Weights of a small GPT-style language model, trained from scratch on English Wikipedia: 48.7M parameters, a variant of Adam for these matrices.
MLP neurons of a small language model. Each row is named by its layer, matrix (gate and up: input weights) and neuron, and shows model dimensions 96-191. Each number is 200 + 20 x the weight over its row's rms, rounded and kept within 0 to 999. A neuron's up and down rows have the sign that makes its largest values positive.
After each neuron's rows, "fires on" lists the tokens most often at its 100 highest values on Wikipedia text that the model never trained on.

L3.gate834,215,177,170,193,223,208,217,234,191,207,187,240,190,187,171,223,187,237,218,171,210,202,191,198,234,217,226,215,191,216,226,211,164,206,206,145,189,212,208,216,224,232,195,220,183,159,215,185,232,216,213,175,178,217,185,194,157,191,192,225,225,215,211,179,207,187,200,211,220,231,202,210,174,167,210,217,219,243,236,214,230,210,170,203,211,201,213,215,206,197,165,205,221,203,196,214
L3.up834,215,178,180,193,196,197,227,178,231,212,185,201,225,202,186,215,181,188,192,222,226,196,173,196,230,219,191,209,192,177,207,222,207,182,203,201,215,191,223,208,203,218,188,179,168,191,231,184,201,185,193,220,207,258,179,184,157,146,246,208,246,208,214,180,202,188,190,213,205,219,203,183,205,170,182,227,180,215,193,191,241,178,206,215,229,174,223,172,197,187,168,175,230,194,206,194
fires on: "V", " (P", " \"P", " (V", " | V"

L3.gate207,217,204,201,200,228,182,215,198,171,227,208,187,178,209,195,181,191,214,216,226,195,192,181,216,236,230,162,211,189,224,182,205,213,197,201,171,224,265,197,203,187,234,194,208,155,232,169,220,215,226,173,179,225,189,212,170,190,184,203,168,202,213,181,183,172,188,192,238,219,197,185,187,184,170,193,253,186,187,178,221,218,201,225,200,225,199,180,207,213,211,174,164,219,180,181,192
L3.up207,203,227,214,194,249,165,223,208,187,205,201,197,153,188,184,199,219,184,190,224,168,219,160,203,193,217,177,219,229,199,206,225,180,187,192,191,220,200,143,212,217,217,211,200,164,194,165,201,160,216,190,166,221,182,213,205,207,203,201,173,219,189,180,201,200,205,155,230,191,208,210,203,179,184,178,235,226,213,197,211,219,180,205,196,218,182,215,176,208,186,192,190,208,174,195,188
fires on: " | G", "- G", "| G", " \"G", "-G", " (G"

L3.gate880,225,201,182,185,166,175,222,188,202,182,227,204,203,187,186,196,203,181,247,199,179,231,188,222,194,162,202,233,228,215,202,193,210,191,197,231,195,206,208,203,223,227,182,272,191,188,207,156,217,193,195,186,203,206,203,221,188,227,186,197,182,226,207,201,168,195,181,218,188,207,174,192,206,188,181,208,220,182,183,211,188,201,181,171,163,252,210,170,177,187,230,215,239,233,172,218
L3.up880,194,168,192,234,207,195,230,189,225,217,186,228,211,223,142,185,207,186,228,209,179,203,178,176,182,194,199,185,220,237,233,218,164,184,207,222,188,172,199,188,187,237,177,190,209,212,196,189,215,204,198,187,149,219,234,198,194,193,189,184,215,217,208,214,195,175,207,201,223,200,187,196,178,228,201,233,189,217,197,196,204,184,218,189,181,215,219,204,168,202,204,165,195,185,197,212
fires on: "2", "On ", "20", "1", " on "

L16.gate820,208,210,192,204,215,185,240,196,233,171,218,197,182,184,165,170,222,172,190,216,195,183,188,228,224,186,181,222,208,174,224,205,185,217,182,189,216,152,215,156,179,179,192,163,218,195,237,247,219,202,197,206,210,165,205,231,220,190,189,185,209,223,221,178,195,202,217,210,231,237,224,149,207,187,192,194,184,192,154,209,216,202,168,202,175,221,204,200,207,186,178,207,219,186,236,186
L16.up820,221,217,212,195,183,185,198,220,197,188,243,216,159,164,163,197,200,192,164,200,160,218,192,211,231,177,217,186,207,200,203,185,204,222,185,203,192,172,223,186,208,204,202,160,212,198,209,211,254,212,202,195,196,170,192,177,230,182,220,144,239,197,197,151,174,210,225,171,262,217,214,177,199,209,213,198,169,207,184,190,220,195,205,197,194,215,222,216,226,227,193,215,188,184,218,158
fires on: ".", " University", "″N ", " game", " College", " which"

L9.gate961,209,213,196,186,201,165,212,207,223,199,198,152,183,170,224,218,215,195,174,203,184,188,155,216,204,182,180,212,205,192,226,193,208,234,180,198,202,210,228,208,199,231,197,212,188,187,206,164,198,198,196,212,200,208,187,195,191,202,201,200,187,189,215,198,190,214,167,212,202,185,193,163,191,198,198,193,173,224,185,200,171,192,161,186,216,164,206,179,201,210,157,162,224,203,203,211
L9.up961,207,191,189,226,187,177,192,227,171,191,234,211,188,183,225,176,197,253,195,227,202,190,177,194,164,187,210,177,204,187,188,211,208,169,183,221,194,193,202,205,178,176,197,197,199,199,186,199,170,226,178,226,183,209,212,231,203,236,189,193,165,182,227,191,172,186,187,194,210,242,190,163,226,241,227,217,187,182,232,204,192,201,194,203,205,214,213,193,201,219,169,179,177,204,179,249
fires on: " can be", " to be", " should be", " could be", " be", "f"

L16.gate14,209,182,208,188,176,172,196,181,201,246,220,201,207,182,202,193,197,198,196,230,196,193,191,214,163,203,193,161,211,239,219,165,199,169,179,206,203,212,195,211,218,211,219,183,209,176,202,207,166,189,205,211,196,184,172,220,228,208,187,201,191,222,180,212,218,198,228,180,228,165,176,168,229,155,180,202,205,207,241,195,229,191,188,202,175,175,188,214,171,187,208,193,217,215,202,221
L16.up14,199,189,241,217,205,202,214,190,205,192,197,209,218,166,208,204,186,210,185,230,230,198,196,238,168,176,196,197,198,198,210,234,212,189,183,206,225,217,133,187,196,222,203,218,206,200,173,219,177,237,199,169,216,220,220,180,197,198,202,231,202,209,187,223,232,176,204,202,183,193,186,212,160,239,158,194,212,201,215,222,253,188,197,175,186,196,209,205,186,171,188,236,201,202,174,238
fires on: "1", "\n", "5", "6"

L16.gate127,201,197,199,204,220,190,196,186,218,188,162,174,180,218,189,212,200,190,222,135,219,181,191,191,191,214,215,187,216,187,200,198,182,192,162,173,190,228,215,200,190,196,183,162,207,170,217,241,179,198,178,237,234,207,192,238,212,242,180,208,193,167,187,201,211,206,206,199,227,214,227,198,205,236,195,195,240,171,232,191,218,236,202,216,201,171,220,218,182,195,202,226,221,220,232,207
L16.up127,197,176,195,195,191,216,184,169,176,214,192,193,191,216,179,183,213,246,194,203,162,211,177,222,195,214,183,193,161,196,215,219,187,208,227,210,187,200,202,183,196,210,199,191,242,206,187,169,230,175,203,205,210,202,203,225,190,188,184,210,201,235,180,206,211,193,195,228,200,183,198,215,194,195,242,185,212,185,175,177,211,212,182,182,205,215,216,195,189,212,222,155,190,216,174,174
fires on: "y", "an", "or", "a"

L3.gate153,225,206,218,153,237,176,216,186,241,197,218,199,217,227,198,169,220,204,144,193,187,219,188,236,202,206,194,169,195,210,249,210,216,199,205,171,220,195,178,173,213,219,190,199,204,192,196,224,238,182,202,214,216,196,175,237,202,243,205,192,213,156,147,196,216,195,173,199,198,180,149,226,227,196,200,196,187,203,205,214,192,219,176,182,212,190,216,203,224,195,203,232,211,210,202,217
L3.up153,200,185,185,204,215,188,254,170,218,212,204,246,182,199,192,172,184,199,171,209,170,231,201,187,195,230,212,214,176,165,148,226,219,210,211,180,210,231,218,198,208,221,209,222,199,196,236,199,212,174,206,209,192,214,243,188,174,214,209,199,218,191,183,195,206,185,218,171,207,214,175,195,175,174,194,203,203,195,227,190,208,223,200,186,270,210,222,224,182,197,216,191,195,212,188,189
fires on: " Captain", "FL", " BC", " April ", " Command", " Council"

L3.gate543,150,215,198,224,220,203,199,224,207,186,250,216,179,220,132,245,161,171,190,217,194,189,208,216,205,192,225,231,196,210,186,217,197,199,199,169,213,217,222,226,211,193,223,239,171,213,177,204,195,194,186,201,235,211,211,163,223,191,208,232,199,225,224,171,220,210,196,194,149,190,216,176,248,188,216,173,183,156,210,207,218,198,197,214,236,199,216,181,224,189,214,196,201,197,193,188
L3.up543,184,192,160,201,206,224,185,191,201,223,208,189,163,201,216,206,211,189,202,201,209,177,182,235,214,180,213,176,219,238,176,230,215,224,168,196,241,263,212,189,193,219,190,202,244,219,221,213,189,173,206,233,206,198,195,160,217,212,224,210,175,187,187,174,183,214,163,204,185,173,219,221,219,194,237,222,175,184,200,166,216,216,211,211,249,196,223,195,177,210,219,210,217,223,180,201
fires on: "CA", "AR", "CH", "US", "EX", "AS"

L16.gate947,187,197,203,202,244,195,200,190,208,186,175,183,186,238,178,223,178,183,200,191,218,208,211,193,194,226,212,236,183,197,193,208,221,223,229,167,213,207,227,205,199,208,209,175,189,176,229,199,227,218,211,195,207,182,208,231,230,180,196,221,201,216,210,218,211,210,187,185,193,179,226,178,184,216,162,212,219,180,235,165,189,199,148,241,188,200,187,211,191,212,246,234,207,191,192,221
L16.up947,178,193,211,202,190,216,213,216,200,209,171,182,180,221,166,219,175,171,187,195,218,224,215,190,215,218,215,218,201,202,202,187,226,199,237,170,182,201,234,234,214,223,197,183,169,223,225,206,231,201,214,172,206,223,218,228,233,176,214,245,194,215,204,190,184,155,194,237,192,167,222,222,165,208,221,175,228,224,211,198,244,212,173,239,216,210,172,212,208,214,220,207,180,171,195,162
fires on: " |", "y", "-b", "a", "b"

L3.gate376,223,191,173,211,207,202,198,148,184,182,176,200,194,213,163,225,186,188,223,227,214,203,208,223,216,193,227,186,177,210,217,186,173,186,221,168,195,173,212,189,202,223,203,223,139,184,232,179,229,198,204,203,171,201,172,207,162,186,203,178,213,259,213,171,225,214,165,192,216,221,219,210,190,182,224,220,205,192,235,197,253,179,197,182,214,216,207,227,225,227,201,189,219,206,189,214
L3.up376,219,204,177,179,224,194,217,165,196,192,168,224,184,229,183,224,203,194,205,195,207,221,205,200,231,202,189,168,194,187,222,183,170,166,203,179,202,188,224,179,191,219,210,179,179,189,225,204,220,177,202,191,189,226,165,215,152,188,197,184,224,238,204,152,207,203,208,193,204,181,236,209,173,198,205,223,202,199,202,184,235,165,195,176,260,221,194,223,208,212,193,190,215,246,179,189
fires on: " (P", "-P", "==P", " of P", " \"P", "| P"

L8.gate461,202,190,208,180,212,195,199,203,209,190,198,198,211,195,198,207,189,203,201,190,238,200,221,191,225,208,210,211,214,187,176,169,194,204,201,230,160,171,216,204,204,199,217,191,223,192,202,199,210,196,174,200,213,194,181,195,186,217,180,193,179,199,179,187,215,183,210,201,168,236,174,199,186,165,223,218,208,158,192,227,212,158,167,213,159,201,214,172,220,177,237,192,228,190,180,177
L8.up461,174,202,187,208,172,202,221,201,181,189,172,189,219,233,171,186,200,207,197,194,238,206,201,180,221,166,223,207,238,195,193,179,180,218,198,197,184,175,182,196,194,212,216,212,204,209,212,211,182,220,184,199,190,187,174,162,201,180,211,214,194,178,203,209,196,201,183,171,206,264,202,228,233,162,217,214,219,213,209,183,217,227,198,186,206,204,227,190,206,222,173,195,176,207,199,198
fires on: "–", "ou", "omp", "ott", " men", "-"

L16.gate539,185,220,203,194,246,186,217,199,183,198,188,213,206,177,207,226,168,199,206,186,203,200,199,211,174,219,168,238,203,187,195,156,197,172,213,216,211,212,209,212,180,166,224,167,225,182,199,177,201,193,193,203,215,199,176,224,162,204,179,201,209,186,206,209,193,197,143,208,227,201,192,190,190,222,186,200,214,232,192,227,190,216,198,211,199,179,204,176,212,195,187,196,182,166,240,244
L16.up539,199,206,187,204,241,211,204,221,214,187,198,193,179,220,208,222,184,165,165,207,231,216,229,231,199,192,170,179,229,228,199,196,218,189,212,209,230,195,205,198,216,182,178,188,201,185,171,161,217,229,213,197,240,224,184,203,197,206,176,204,191,211,210,214,201,208,164,212,196,182,198,232,199,261,185,202,181,179,183,203,209,199,225,226,193,208,225,161,187,207,197,240,160,202,253,191
fires on: ".", "\n", "\n\n", "=="

L3.gate911,206,192,186,210,181,219,184,189,208,173,201,210,212,209,175,171,204,214,228,182,161,232,225,206,179,222,217,180,178,184,194,170,233,222,205,185,189,170,227,154,222,208,216,218,237,174,184,200,190,229,179,200,184,168,205,195,187,207,207,193,192,215,178,209,192,199,212,210,192,213,222,209,201,222,203,183,178,173,210,177,173,158,202,201,201,193,210,204,171,212,189,220,213,191,213,202
L3.up911,183,203,207,221,199,205,182,189,214,218,192,194,191,185,189,183,194,203,180,184,187,198,233,198,173,223,175,206,213,192,220,202,202,173,178,176,198,198,232,196,195,215,259,194,192,194,190,226,218,218,187,208,185,209,208,197,196,224,192,195,214,224,236,181,210,208,181,162,165,190,202,177,214,203,228,243,190,203,233,176,188,230,195,187,209,214,169,166,206,236,242,234,179,218,175,220
fires on: "-m", "-T", " (T", "-t", " and m", " in T"

L3.gate58,222,194,181,190,240,196,202,171,157,189,177,190,207,196,196,196,181,193,217,218,216,150,214,225,216,187,187,204,185,200,192,162,184,184,237,176,204,198,214,170,186,225,228,195,188,194,243,201,226,164,206,221,209,247,193,201,181,175,227,204,215,219,203,204,220,183,213,202,200,216,209,212,160,201,223,208,218,211,255,213,232,201,160,199,204,205,196,223,193,213,229,218,230,228,220,194
L3.up58,248,177,188,183,244,204,199,198,180,208,181,210,219,218,197,205,181,208,222,200,201,166,202,217,212,173,205,210,170,191,204,190,196,209,222,210,197,180,223,193,208,216,192,209,178,178,227,223,226,181,214,218,213,239,195,214,181,181,217,197,207,216,205,171,219,206,242,207,205,212,221,212,155,247,191,207,213,206,242,204,253,184,163,173,196,225,207,240,208,209,219,230,241,212,223,186
fires on: " (P", " | P", "==P", " \"D", " \"P", "| P"

L9.gate893,183,193,225,192,229,169,216,228,198,197,189,189,201,193,203,167,194,199,206,216,178,203,194,221,190,226,186,181,190,203,216,235,204,190,194,202,186,198,211,160,188,144,189,233,175,206,177,184,260,191,204,213,200,183,176,212,215,196,185,181,194,212,187,200,210,202,156,192,197,213,236,199,222,173,183,212,213,187,187,191,231,174,177,195,169,193,157,146,197,181,191,178,219,222,200,220
L9.up893,215,196,184,191,203,214,210,252,165,196,171,204,194,210,226,184,183,185,219,199,178,204,207,225,168,216,219,181,210,212,216,237,175,185,202,187,189,180,239,216,206,181,195,229,143,215,175,194,212,166,212,232,174,185,206,174,232,176,217,185,195,198,182,166,178,192,209,200,191,218,204,197,202,160,187,193,156,184,205,199,262,180,226,156,171,213,176,184,189,205,175,165,195,204,197,183
fires on: " St", " | St", ", St", " of St", " St.", "- St"

L3.gate805,158,202,212,185,234,197,209,234,164,150,223,187,186,167,189,198,168,244,203,215,178,153,146,196,196,177,171,204,203,214,200,189,222,182,192,188,217,183,203,190,201,164,206,212,188,204,176,186,208,159,195,221,204,178,218,192,199,207,173,212,184,171,227,202,207,207,166,189,186,234,197,218,202,202,208,192,169,194,225,202,238,193,213,206,187,174,176,191,209,182,205,192,175,215,178,222
L3.up805,176,209,200,184,220,180,207,228,173,150,210,181,191,169,186,202,190,240,187,215,178,155,146,197,190,162,183,203,208,200,180,207,224,172,183,197,218,191,206,199,199,170,203,197,194,203,177,185,230,154,185,215,202,201,215,197,230,203,182,218,194,186,228,202,220,200,161,189,210,225,198,234,211,205,197,178,177,210,235,182,223,187,208,183,186,163,183,189,223,196,199,169,174,233,179,229
fires on: " St", " st", ", St"

L3.gate826,166,218,176,180,153,216,175,212,207,247,196,185,203,173,215,185,221,234,209,175,199,171,202,202,187,231,207,185,183,199,178,182,160,203,184,209,196,212,235,216,208,180,244,219,196,189,188,177,219,205,218,194,199,217,209,192,185,206,194,210,226,224,184,198,210,188,206,212,202,177,195,155,186,195,216,197,202,230,177,197,200,209,196,193,184,198,232,196,222,192,171,194,173,211,202,197
L3.up826,237,192,172,186,198,152,166,221,178,211,232,209,191,199,213,251,169,215,198,191,191,226,172,186,210,211,195,184,209,207,179,195,197,204,248,204,241,207,185,215,205,207,185,223,197,213,213,191,225,201,201,230,188,176,200,195,213,192,183,220,189,169,202,196,202,213,210,194,195,228,190,190,237,166,226,245,205,197,244,218,184,227,178,210,208,197,191,171,249,210,185,204,206,190,221,222
fires on: " can be", " to be", " will be", " may be", " would be", " should be"

L16.gate948,219,204,187,221,222,188,199,171,192,167,211,227,190,224,228,201,216,191,229,254,214,233,211,202,184,197,207,207,200,197,188,219,186,198,181,194,211,232,218,179,191,221,181,189,147,172,177,225,224,233,211,168,205,238,218,182,217,177,220,173,231,200,185,186,199,190,227,207,159,233,202,180,236,188,220,195,180,212,202,228,216,201,209,233,206,207,194,207,186,156,215,218,156,196,187,172
L16.up948,178,199,226,180,199,216,221,213,210,222,200,187,205,164,226,189,169,211,216,175,211,186,194,221,231,183,217,205,202,242,203,177,183,180,229,160,200,183,187,229,185,212,218,210,190,185,212,213,204,202,187,192,211,184,171,220,170,199,157,222,237,235,235,225,191,242,212,208,199,203,214,201,193,165,183,211,207,185,198,172,188,198,193,181,199,221,186,175,186,223,209,183,207,199,195,185
fires on: " | ", " – ", " ", " | \"H", " \"H"

L16.gate929,201,201,191,153,219,151,223,176,174,179,245,155,214,181,183,202,205,195,207,216,178,194,235,184,183,185,182,205,197,185,230,184,199,181,220,195,218,207,196,189,195,192,238,194,221,196,171,219,187,202,205,165,191,236,205,177,202,203,203,227,189,198,205,200,217,197,223,217,201,210,228,163,197,217,183,204,176,194,192,178,183,174,188,211,188,216,188,162,210,160,201,207,238,188,198,229
L16.up929,224,187,201,154,199,207,182,216,183,219,185,195,171,222,212,220,228,197,180,206,170,184,199,179,134,169,183,186,191,217,163,139,203,206,243,214,220,177,214,190,160,218,222,182,199,186,199,226,194,198,187,163,175,235,224,189,188,195,236,225,186,228,193,137,169,224,213,216,211,202,172,190,196,196,200,202,196,219,225,193,195,198,200,210,209,205,192,190,221,189,169,180,192,185,190,224
fires on: " ", "\n", " | ", "er", "\n\n", "3"

L6.gate196,191,217,195,208,223,181,163,176,196,226,169,223,201,213,200,212,197,177,199,196,208,187,205,208,197,187,198,205,193,208,188,188,212,187,179,226,224,210,197,236,159,150,187,177,159,197,214,204,233,206,207,186,210,199,177,212,223,197,175,201,183,199,171,208,178,191,135,212,206,225,204,172,165,188,205,205,184,187,218,167,199,180,218,200,173,203,189,191,161,191,188,201,207,196,198,182
L6.up196,185,222,244,240,199,237,224,192,212,196,201,180,174,193,230,225,195,197,153,218,189,209,203,210,201,240,192,234,214,162,191,227,170,222,207,182,176,202,177,211,205,229,232,213,190,250,213,186,200,189,146,193,186,245,192,188,224,208,167,217,216,191,213,210,197,251,160,209,192,221,220,176,180,188,217,174,207,220,217,209,205,230,191,197,204,221,195,175,193,193,186,213,209,231,200,178
fires on: "el", "y", "ud", "ent", "et"

L8.gate537,228,204,196,192,206,217,212,216,187,160,232,187,211,202,192,214,210,204,205,193,192,186,177,196,195,152,189,207,175,189,212,182,206,208,232,188,225,200,157,182,201,181,229,146,187,184,170,204,171,210,228,227,221,191,189,210,192,209,195,207,195,208,216,211,202,201,165,214,230,210,223,185,211,198,203,182,180,198,224,197,179,209,206,237,190,203,206,199,174,161,210,166,195,165,215,211
L8.up537,185,206,192,209,214,239,202,224,204,217,199,246,238,191,211,152,195,187,187,256,208,164,175,186,188,200,192,195,184,178,194,209,239,192,224,201,196,175,232,203,197,233,207,197,214,165,150,192,266,184,207,199,235,205,203,220,164,215,164,195,186,206,195,193,200,198,219,196,190,182,181,179,230,209,167,218,183,195,205,239,179,211,176,189,202,214,187,192,182,179,184,219,197,195,222,215
fires on: "\n\n", "\n", " (aged ", "ames", "o", "on"

L11.gate297,193,197,221,191,193,184,245,213,203,210,179,223,185,218,228,177,160,171,186,240,206,176,218,192,188,192,189,203,184,189,196,235,236,175,200,224,181,194,213,199,218,194,194,211,189,200,186,212,210,215,183,214,210,212,147,230,212,229,172,183,217,248,214,187,213,184,175,218,183,196,215,187,178,199,205,244,220,201,225,223,216,169,171,229,179,203,224,185,183,181,214,151,168,164,164,175
L11.up297,205,208,197,184,212,213,212,222,186,173,185,212,178,204,195,221,201,178,227,198,189,188,244,173,212,218,183,196,214,188,212,219,202,180,217,197,192,191,194,123,188,206,197,209,230,216,201,229,216,221,187,201,200,224,192,196,188,232,186,215,193,208,203,199,213,221,201,177,200,217,173,222,180,175,184,171,216,196,198,154,218,253,211,194,210,192,195,222,190,193,189,209,164,197,179,193
fires on: "ass", "ott", "ou", "erman", "all", "ly"

L3.gate844,179,194,183,207,197,158,203,152,244,201,185,210,192,221,196,197,203,195,166,190,178,187,223,211,230,209,158,200,170,219,193,224,194,185,206,204,193,200,214,217,258,193,182,168,177,181,231,201,202,193,223,184,221,226,209,197,213,199,185,206,218,225,162,184,189,149,197,200,214,201,207,214,241,197,197,202,180,193,205,161,204,204,201,171,224,164,247,176,222,184,245,185,177,170,197,213
L3.up844,193,183,171,203,225,189,192,155,256,194,212,225,192,216,169,213,197,189,179,187,161,186,232,229,230,189,186,192,165,230,201,220,205,192,193,187,180,222,229,198,213,190,178,198,176,175,212,186,216,175,200,185,233,207,218,188,212,205,209,204,228,229,184,198,200,169,188,207,200,217,204,222,252,180,198,196,185,180,237,180,205,215,186,174,236,187,247,176,220,221,218,196,171,177,179,216
fires on: "FL", " IF", " BC", " Euro", " Super", "IF"

L16.gate102,177,254,184,191,219,156,201,201,215,202,237,186,199,192,204,190,208,198,196,235,165,213,179,238,197,196,212,197,203,224,209,194,187,183,226,200,196,219,185,164,204,233,207,209,216,170,197,203,213,190,175,213,213,210,212,200,204,210,192,243,191,213,179,171,209,166,191,216,226,194,186,206,205,196,176,198,220,172,240,214,227,173,187,189,170,205,212,204,167,126,191,192,213,198,184,224
L16.up102,159,234,192,178,210,221,176,191,206,191,206,217,172,215,152,227,205,210,188,243,182,190,161,200,226,193,236,182,206,206,207,204,186,189,210,193,211,224,170,220,207,200,170,224,205,184,164,196,220,205,193,180,187,218,210,178,195,188,207,235,225,221,189,194,215,174,208,193,187,215,201,193,172,221,176,205,179,207,218,203,209,160,203,208,144,211,215,239,213,178,194,193,240,170,169,184
fires on: "1", "2", ","

L9.gate131,159,198,191,220,208,206,232,212,173,170,174,183,215,147,203,214,200,221,213,201,241,185,196,188,206,203,208,211,229,191,242,196,199,184,220,195,218,179,187,229,192,174,189,209,163,183,191,180,219,232,188,175,202,198,172,178,166,221,201,217,216,156,218,227,217,193,210,187,219,200,195,223,187,194,196,239,178,243,200,209,160,174,180,196,204,213,165,191,213,174,178,171,227,186,187,203
L9.up131,160,202,202,235,182,214,209,224,193,191,187,196,214,215,204,230,203,209,218,197,237,218,194,180,225,209,208,225,265,204,209,188,211,204,209,207,191,221,187,203,189,179,202,208,184,181,182,187,197,246,231,185,182,202,150,187,171,221,213,220,208,177,217,173,210,193,198,205,205,224,193,189,183,197,203,242,180,190,221,246,189,199,205,235,201,228,192,188,202,151,186,173,232,198,198,205
fires on: "V", " | V", "- V", ", V", " (V"

L16.gate366,202,223,230,163,196,175,212,204,187,178,197,188,177,208,229,186,194,206,177,209,199,258,231,202,182,178,220,208,207,190,213,219,184,141,215,213,217,237,167,192,205,240,203,203,187,214,189,208,192,194,211,236,197,224,175,197,175,187,195,220,201,189,203,217,199,162,166,233,177,150,199,172,204,206,145,216,213,181,207,203,240,199,204,203,188,215,213,166,179,187,213,178,198,204,198,219
L16.up366,183,172,185,218,203,200,194,203,208,182,184,201,213,222,187,194,272,165,176,243,176,202,196,190,196,199,167,158,199,201,170,205,201,200,189,191,219,230,194,192,211,185,158,224,221,190,210,185,223,208,173,223,182,200,183,168,202,201,172,177,181,236,241,169,197,253,194,166,196,235,227,199,208,211,192,185,201,205,189,209,250,205,163,187,203,180,201,197,234,189,192,203,220,180,209,178
fires on: "1", "2", ", "

L16.gate946,163,205,213,204,241,188,205,178,204,189,208,169,226,222,202,228,202,209,206,207,198,207,227,200,229,208,197,224,198,191,209,163,222,179,188,224,178,229,185,207,179,179,183,195,228,216,185,208,194,209,199,192,223,213,205,186,216,171,209,199,198,199,213,179,199,214,213,196,172,209,184,219,187,163,217,183,166,229,162,187,221,181,169,197,171,197,183,181,218,181,246,187,197,203,198,209
L16.up946,199,196,194,175,167,180,190,209,261,201,197,210,229,185,240,189,175,216,211,224,162,178,204,229,202,158,170,196,216,223,183,186,211,189,201,191,219,195,188,211,214,205,222,176,189,169,216,213,207,171,214,180,200,203,194,199,202,173,219,191,188,226,208,206,211,216,198,197,160,195,195,175,199,188,210,169,198,210,230,171,189,168,203,186,244,206,215,180,211,243,208,216,181,229,219,184
fires on: " as", " | ", " on"

L16.gate606,183,204,157,214,200,178,193,209,202,200,227,219,173,219,178,187,195,185,185,215,204,205,172,213,202,190,219,187,199,176,172,185,187,188,212,169,190,203,207,207,227,196,234,217,167,206,192,199,165,224,216,185,194,166,178,226,186,191,220,187,195,205,199,189,195,214,184,202,244,242,202,178,179,221,215,224,226,210,178,219,196,199,211,199,222,220,198,193,208,191,201,232,228,202,219,174
L16.up606,205,202,190,205,182,236,199,209,204,192,236,171,206,219,215,188,189,236,228,198,195,236,194,199,224,204,199,192,223,198,206,188,185,228,202,176,207,184,219,150,227,197,195,218,178,206,197,188,219,182,204,200,202,235,205,192,214,210,224,213,176,197,208,216,186,190,185,189,234,222,231,196,181,192,168,186,208,215,208,233,186,226,196,207,192,226,176,218,244,190,233,201,195,208,185,153
fires on: "\n", "-", "–", " footballer who", "\"", "N"

L11.gate146,197,186,219,205,211,222,183,226,203,208,187,255,159,205,171,195,175,209,166,208,207,197,195,165,204,184,160,260,197,194,171,165,204,204,203,175,150,189,198,167,201,178,193,210,200,196,176,173,211,197,188,203,217,216,191,231,161,197,195,196,225,181,221,203,217,206,185,215,172,205,220,201,169,194,181,200,174,184,229,179,186,193,191,200,165,254,182,210,213,222,199,204,194,164,194,165
L11.up146,197,210,178,176,180,182,205,201,180,186,247,229,189,219,199,171,162,221,195,220,203,203,199,217,194,160,214,205,200,199,232,180,206,219,223,203,230,192,160,200,219,228,175,187,190,164,230,216,222,235,221,197,175,195,225,189,224,206,193,194,183,208,197,217,224,194,204,205,195,212,165,159,196,168,193,198,259,211,237,174,212,158,212,205,151,201,225,200,170,185,216,201,218,220,229,182
fires on: " L", " | H", " H", "d", " | L", "l"

L3.gate293,189,190,205,197,215,166,187,204,165,228,263,193,205,156,187,210,185,212,183,207,221,197,203,180,190,221,205,195,200,217,198,211,194,238,199,206,193,197,210,196,180,182,207,170,155,219,185,203,219,194,197,181,233,204,191,211,217,198,236,156,224,193,202,198,205,196,203,178,212,205,178,199,207,189,178,210,194,179,175,216,186,198,222,217,192,193,212,159,237,201,189,194,212,169,197,194
L3.up293,218,210,218,192,221,187,197,215,216,210,235,183,171,209,209,204,193,213,177,210,169,213,209,216,238,242,214,199,190,194,187,195,218,199,221,211,222,231,216,218,186,233,197,178,196,203,163,183,176,177,216,159,225,205,162,165,183,229,235,213,239,213,190,194,201,195,172,202,204,200,189,232,182,202,194,212,202,192,206,233,194,178,168,203,204,184,239,164,220,219,183,188,219,194,231,181
fires on: "- G", "| G", " \"G", " became", " | G", " became a"

L6.gate591,193,240,163,224,206,170,145,200,202,194,196,177,168,169,224,197,186,196,212,190,212,230,227,181,208,188,191,201,189,202,193,224,202,165,186,219,229,241,196,200,213,205,211,166,211,200,229,195,198,213,205,238,182,187,199,211,210,228,208,187,198,212,213,191,207,180,178,201,220,193,220,224,217,197,221,194,195,208,204,218,185,211,244,223,193,207,196,205,160,190,191,211,197,189,206,203
L6.up591,178,211,230,226,197,217,222,211,172,205,208,223,168,200,217,221,190,199,195,213,193,190,178,172,225,231,171,193,197,191,230,204,181,213,175,211,184,195,196,187,211,196,211,234,187,238,201,209,187,184,209,216,211,159,181,235,195,208,213,158,197,219,259,209,220,233,173,205,205,205,160,181,183,201,216,188,196,209,168,178,181,202,208,202,175,193,207,218,233,198,230,219,207,209,229,204
fires on: "or", "l", "ent", "et", "ll", "ar"